{"num_hidden_layers": 14, "hidden_size": 256, "vocab_size": 8192, "norm_place": "pre", "attn_scale": 0.125, "tie_word_embeddings": true, "optimizer": "adamw", "warmup_steps": 473, "schedule": "wsd", "decay_shape": "sqrt", "batch_tokens": 32768, "max_seq_len": 1024, "doc_mask": true, "max_steps": 14786}
MLP neurons of a small language model. Each row is named by its layer, matrix (down: output weights) and neuron, and shows model dimensions 128-255. Each number is 200 + 40 x the weight over its row's rms, rounded and kept within 0 to 999.
Before each neuron's rows, "raises" lists the tokens whose logits its output raises most directly, leaving later layers aside.

raises: "a", "o", "um", "na", "ni"
L11.down904,220,226,190,194,195,229,231,201,143,188,179,192,245,184,193,226,190,189,145,264,219,253,202,207,193,158,136,237,187,232,280,257,227,262,243,306,200,199,208,221,233,168,199,173,212,192,216,213,223,233,160,155,198,197,252,214,165,183,217,170,190,87,270,193,221,167,141,231,273,160,225,172,260,205,163,151,159,178,192,197,141,171,142,221,240,233,320,261,225,148,170,179,233,212,246,142,135,244,240,238,172,192,194,197,204,265,210,164,223,227,186,112,204,204,168,164,163,282,171,174,291,150,243,198,172,241,196,193

raises: "ized", "ipped", "ated", "ed", "ised"
L10.down572,217,203,188,271,182,165,182,216,183,224,162,202,153,218,161,188,211,173,196,217,199,209,243,179,193,240,223,226,241,146,275,161,204,170,256,155,269,148,234,289,192,160,151,158,219,174,212,150,250,163,270,233,189,200,172,204,262,202,164,192,149,169,174,276,197,254,251,236,231,171,141,196,171,235,177,216,227,228,161,244,211,231,288,182,236,141,191,248,189,170,174,221,151,201,124,186,135,187,129,186,231,161,217,196,165,206,153,143,230,252,167,170,182,187,170,244,144,198,242,207,234,191,193,237,151,189,197,167

raises: "t", "i", "e", "d", "y"
L2.down789,229,198,219,208,216,211,232,232,164,218,77,193,298,202,219,225,210,189,163,214,215,206,225,148,174,301,156,93,189,303,189,156,175,169,177,243,231,196,185,140,196,120,214,189,225,156,201,228,185,230,256,159,200,261,234,232,194,228,185,201,188,180,223,193,200,221,138,204,195,151,288,314,190,173,222,180,159,135,195,202,202,182,123,190,192,244,99,239,184,227,259,218,176,166,202,221,195,171,288,178,254,188,184,262,186,207,114,217,197,190,185,225,172,211,166,190,158,199,149,122,243,182,179,224,227,250,181,223

raises: "|", "\n", " chronology", ":", "="
L7.down939,255,219,153,173,179,194,194,255,192,277,191,221,252,246,155,237,284,148,201,210,106,187,294,188,154,208,188,158,214,215,238,183,211,162,142,198,241,218,152,227,181,231,201,282,185,194,227,208,231,156,170,161,230,265,204,140,133,194,229,131,211,172,168,168,190,157,225,209,205,162,155,287,183,175,204,324,234,186,214,128,150,218,207,252,194,277,176,247,225,186,163,250,236,196,243,202,205,237,246,240,199,247,155,185,202,166,209,242,249,225,213,180,218,178,193,209,175,188,116,182,189,170,185,228,242,161,169,185

raises: "e", "i", "on", "es", "o"
L10.down462,176,162,206,213,124,255,268,147,183,157,254,202,167,226,131,215,204,210,234,236,193,223,189,194,200,261,204,234,149,275,194,175,205,208,251,220,236,188,282,174,242,144,184,171,204,185,212,205,295,215,163,203,245,201,207,209,143,155,223,219,233,182,151,133,265,233,272,238,147,170,177,112,227,155,217,155,211,159,230,182,230,111,178,167,234,187,185,237,235,250,259,214,168,195,234,113,245,134,247,189,206,247,205,188,231,194,173,202,232,175,246,244,255,111,142,150,207,151,253,123,163,110,185,190,170,154,182,183

raises: "ence", "itude", "ants", "ency", "est"
L10.down867,147,299,247,256,206,223,155,175,185,266,234,186,158,168,122,223,147,196,156,221,182,207,172,225,219,85,202,171,248,191,269,252,268,162,208,108,213,215,264,111,252,182,165,168,161,242,246,190,229,267,224,232,164,252,236,175,173,183,190,179,136,187,191,243,188,244,252,226,173,150,203,194,293,264,169,171,216,206,195,251,146,179,195,177,218,197,244,166,252,206,169,172,193,206,177,236,218,205,158,241,212,152,129,170,173,228,215,124,234,207,245,185,262,245,162,179,151,245,171,270,243,193,243,232,169,198,220,217

raises: "s", "en", "es", "ly", "1"
L3.down332,203,171,171,190,203,242,222,176,147,203,199,204,244,200,201,267,146,189,239,164,209,180,212,197,141,227,187,180,170,207,186,168,244,154,165,250,143,217,231,214,193,75,207,229,181,224,168,239,168,214,242,174,213,170,212,440,201,199,197,255,198,222,186,194,183,209,191,200,192,168,160,239,175,181,215,220,223,137,186,214,104,210,213,237,234,214,186,288,206,150,123,263,206,215,167,211,155,206,183,192,229,150,182,219,199,171,174,218,184,197,212,158,247,223,185,239,213,214,148,264,201,195,206,167,171,183,181,225

raises: "y", "d", "nt", "n", "sław"
L2.down192,198,138,138,258,197,271,253,179,222,229,235,186,201,172,228,200,175,213,187,221,224,250,199,226,217,216,218,157,201,216,168,171,265,144,248,246,212,122,177,79,221,149,210,210,199,139,191,196,202,172,257,205,116,267,169,225,201,227,212,222,219,191,199,193,227,257,168,196,211,192,267,186,228,293,230,201,192,201,169,220,227,209,211,220,217,212,123,241,139,192,217,146,208,212,158,253,165,172,288,196,206,161,188,239,210,232,168,153,187,170,182,245,159,179,203,182,124,280,261,130,200,245,198,255,189,205,152,224

raises: "y", "i", "e", "id", "ya"
L3.down159,268,205,190,237,204,273,197,196,169,228,137,211,323,231,235,197,198,222,141,197,225,207,183,217,156,232,209,167,164,202,215,175,212,132,175,247,217,283,215,165,154,96,206,240,160,199,187,177,203,246,228,178,188,265,189,319,197,153,185,219,175,228,267,213,133,197,184,180,190,237,245,256,166,177,197,181,223,180,201,218,245,190,211,203,226,220,170,229,177,193,205,289,223,227,128,235,214,152,260,231,199,159,150,254,189,151,145,251,243,182,239,219,251,180,117,227,210,255,123,215,215,102,175,289,208,204,147,206

raises: "ments", "ment", "ped", "sses", "graphic"
L9.down923,181,146,191,210,250,234,215,215,205,186,222,155,151,186,199,155,171,134,227,164,199,231,249,168,188,272,259,262,202,233,221,263,228,179,148,228,220,165,186,247,228,184,149,229,215,204,178,174,292,175,214,173,245,157,218,321,165,210,154,163,241,210,152,221,209,200,210,267,171,258,162,132,207,201,183,193,155,159,192,247,191,171,152,162,165,182,136,236,197,184,190,200,131,144,197,163,144,147,169,179,188,240,184,240,215,173,198,212,225,168,199,213,130,190,249,164,210,179,188,302,206,146,229,291,196,186,257,170

raises: "a", "us", "um", "ul", "on"
L7.down565,205,131,157,158,200,218,215,261,97,198,233,201,176,190,247,249,223,187,222,217,183,235,288,225,220,157,215,164,188,246,228,199,168,162,209,207,130,183,179,230,190,215,237,180,218,166,204,177,239,220,218,137,201,153,216,240,150,150,240,166,162,188,187,213,201,207,156,204,216,156,206,237,193,179,178,240,216,173,265,194,126,204,237,192,233,185,254,265,234,159,137,191,191,220,256,123,233,176,260,176,207,271,202,203,188,99,152,230,198,174,103,178,200,232,223,263,168,195,148,170,202,120,214,215,190,138,258,178

raises: "ed", "ated", "ped", "led", "d"
L10.down532,164,160,194,195,260,192,203,177,179,233,207,214,222,142,238,178,216,182,240,187,217,248,208,104,239,194,238,189,205,216,198,144,296,205,219,243,212,174,178,275,139,167,199,127,255,251,175,223,196,143,252,236,206,218,227,235,213,162,186,190,234,123,155,281,213,245,240,271,174,227,221,296,150,182,232,227,128,240,240,243,208,210,160,218,171,172,208,258,268,250,140,184,118,252,174,229,159,207,235,199,122,220,169,143,161,229,181,196,272,209,154,189,177,264,193,222,202,205,232,222,204,174,227,195,158,260,171,161

raises: "ments", "rit", "ment", "nic", "rent"
L9.down628,238,120,152,208,210,176,195,166,181,235,178,149,244,154,197,222,198,188,241,244,156,251,219,225,191,234,208,218,186,177,216,99,210,203,238,197,288,232,207,145,197,113,241,176,229,199,147,203,186,178,209,235,200,269,200,242,225,137,158,200,213,155,223,232,185,278,294,252,163,205,165,172,212,119,159,169,224,133,185,171,182,156,197,166,286,139,163,214,222,197,204,262,213,81,260,128,152,175,186,216,209,201,229,221,183,170,188,215,210,198,171,227,123,216,133,171,201,178,204,243,188,173,213,232,172,198,219,133

raises: "i", "ata", "um", "is", "us"
L11.down552,155,207,171,195,125,242,203,254,192,206,227,113,171,212,203,238,260,175,243,218,244,191,195,203,317,204,148,202,247,140,193,222,255,233,203,243,201,188,219,254,146,196,197,215,218,292,235,230,194,225,247,199,255,260,218,202,134,169,136,242,226,225,163,155,181,203,155,215,283,192,179,169,152,257,203,175,151,144,275,156,171,153,184,150,184,189,229,220,199,234,175,269,187,193,178,166,229,154,243,275,193,204,161,245,179,205,218,232,223,161,228,230,263,186,185,250,262,230,220,189,228,129,252,139,165,155,171,209

raises: "n", "nt", "nal", " important", "ni"
L11.down914,190,199,147,253,150,195,208,178,135,202,175,211,217,156,268,217,202,226,219,172,157,197,244,200,206,175,215,219,253,218,229,220,230,173,168,175,211,153,214,119,178,164,175,143,214,181,172,152,198,304,245,207,157,235,242,153,206,211,208,243,190,216,175,183,223,265,164,186,180,210,289,166,196,193,231,191,151,236,240,178,225,273,175,183,205,150,208,205,184,198,195,175,196,200,188,98,200,192,274,183,208,174,194,309,189,275,226,169,156,222,174,206,140,175,189,229,135,288,222,154,217,216,217,261,300,144,79,236

raises: "i", "e", "a", "o", "io"
L2.down476,185,216,244,207,164,288,199,189,185,197,183,185,220,175,226,199,158,232,113,230,225,165,141,240,186,198,115,164,126,218,189,151,249,192,177,233,172,70,221,229,197,177,197,184,164,200,246,234,217,244,203,116,225,208,239,224,169,147,210,177,179,218,196,197,183,258,83,220,251,203,268,189,256,203,240,161,239,174,218,224,262,223,205,205,157,207,198,203,243,246,223,201,211,218,187,141,245,218,224,171,208,241,184,216,308,159,178,193,175,142,213,228,198,213,178,123,184,249,170,197,215,187,185,204,212,220,153,230

raises: "ized", "izing", "ised", "ising", "ming"
L10.down661,221,211,149,198,273,233,183,203,281,205,198,170,207,189,129,195,225,230,199,228,184,150,160,151,234,229,222,217,239,213,254,230,179,104,247,144,294,137,154,216,166,237,141,153,250,266,218,202,264,139,310,181,238,201,206,234,208,213,177,189,221,166,171,253,215,216,181,185,228,181,131,229,201,159,205,223,184,148,229,211,210,208,211,178,236,180,287,253,222,250,266,132,153,147,193,160,253,181,217,234,248,154,149,146,204,232,210,213,154,157,167,243,172,170,176,154,76,181,148,175,246,142,229,198,138,263,163,132

raises: "e", "n", "ning", "eth", "on"
L4.down612,247,165,138,224,173,224,308,187,146,126,224,179,158,175,171,183,207,248,93,235,206,207,238,166,162,227,292,210,162,193,182,178,167,183,205,184,240,183,201,150,176,171,190,177,216,192,178,224,199,221,217,239,209,241,163,245,149,181,187,204,193,157,201,232,141,225,192,217,196,122,191,191,257,220,239,138,166,201,154,213,235,113,193,173,240,260,268,299,202,228,225,183,210,188,257,204,194,283,191,256,199,236,213,222,189,285,192,172,269,166,237,234,192,208,144,246,186,207,141,178,187,118,213,272,215,141,267,183

raises: "|", "\n", "|---|---|", "approx", "{"
L11.down436,240,177,194,231,243,163,231,146,207,266,110,143,223,165,186,187,211,197,171,201,167,197,273,217,247,135,252,247,192,160,210,175,223,238,140,194,253,225,132,218,167,167,236,285,117,137,178,263,203,189,170,181,196,214,180,222,151,323,205,142,227,139,241,141,164,164,186,246,214,267,170,162,207,173,217,204,235,139,222,192,185,238,207,215,163,201,226,112,214,216,235,248,225,284,197,168,192,169,168,183,262,157,161,214,132,246,252,223,193,266,221,144,217,156,244,167,166,152,197,182,230,186,195,213,197,225,130,131

raises: "2", "1", "s", "e", "8"
L3.down794,164,186,232,189,218,206,251,202,107,184,131,212,208,192,177,214,244,166,231,185,185,214,194,141,129,283,214,122,232,203,230,185,257,185,145,243,201,171,169,156,188,129,242,203,193,210,200,217,208,165,233,190,188,205,206,361,205,223,178,240,214,185,125,184,213,170,195,260,173,112,140,247,208,206,246,193,185,190,147,189,132,232,173,327,189,208,231,266,181,162,156,224,211,208,224,223,214,161,240,157,199,189,126,267,203,188,189,203,219,216,165,190,203,207,225,222,251,222,186,206,192,145,242,179,152,217,183,193

raises: "en", "es", "-", "os", "u"
L2.down281,211,220,156,204,170,173,274,129,180,212,245,141,226,208,208,277,209,133,251,235,179,171,200,184,226,151,217,232,177,202,142,175,226,205,225,219,166,215,155,207,191,229,215,218,254,216,185,225,207,193,245,105,237,166,257,238,185,224,120,176,212,250,133,162,228,177,177,172,208,148,289,168,177,200,211,266,259,174,215,216,170,172,204,297,134,192,170,278,250,169,143,353,163,201,233,219,188,182,182,214,226,188,137,158,186,176,190,205,244,164,174,177,214,201,207,222,189,282,198,199,145,216,239,93,157,211,184,155

raises: "ins", "ing", "off", "in", "ould"
L9.down32,269,207,160,243,174,210,236,176,235,252,166,188,255,144,238,214,178,190,195,203,236,206,202,260,210,209,251,111,92,194,219,210,235,178,181,136,281,188,189,110,211,239,224,150,226,212,226,226,189,208,145,185,202,241,174,235,222,210,159,196,178,221,177,187,164,242,202,229,257,199,158,282,191,177,169,279,220,214,269,190,291,112,127,259,221,156,230,242,248,229,192,223,129,178,218,220,180,199,192,193,151,216,141,167,201,166,281,259,180,236,167,156,153,153,217,142,188,198,190,161,230,188,198,188,190,152,200,188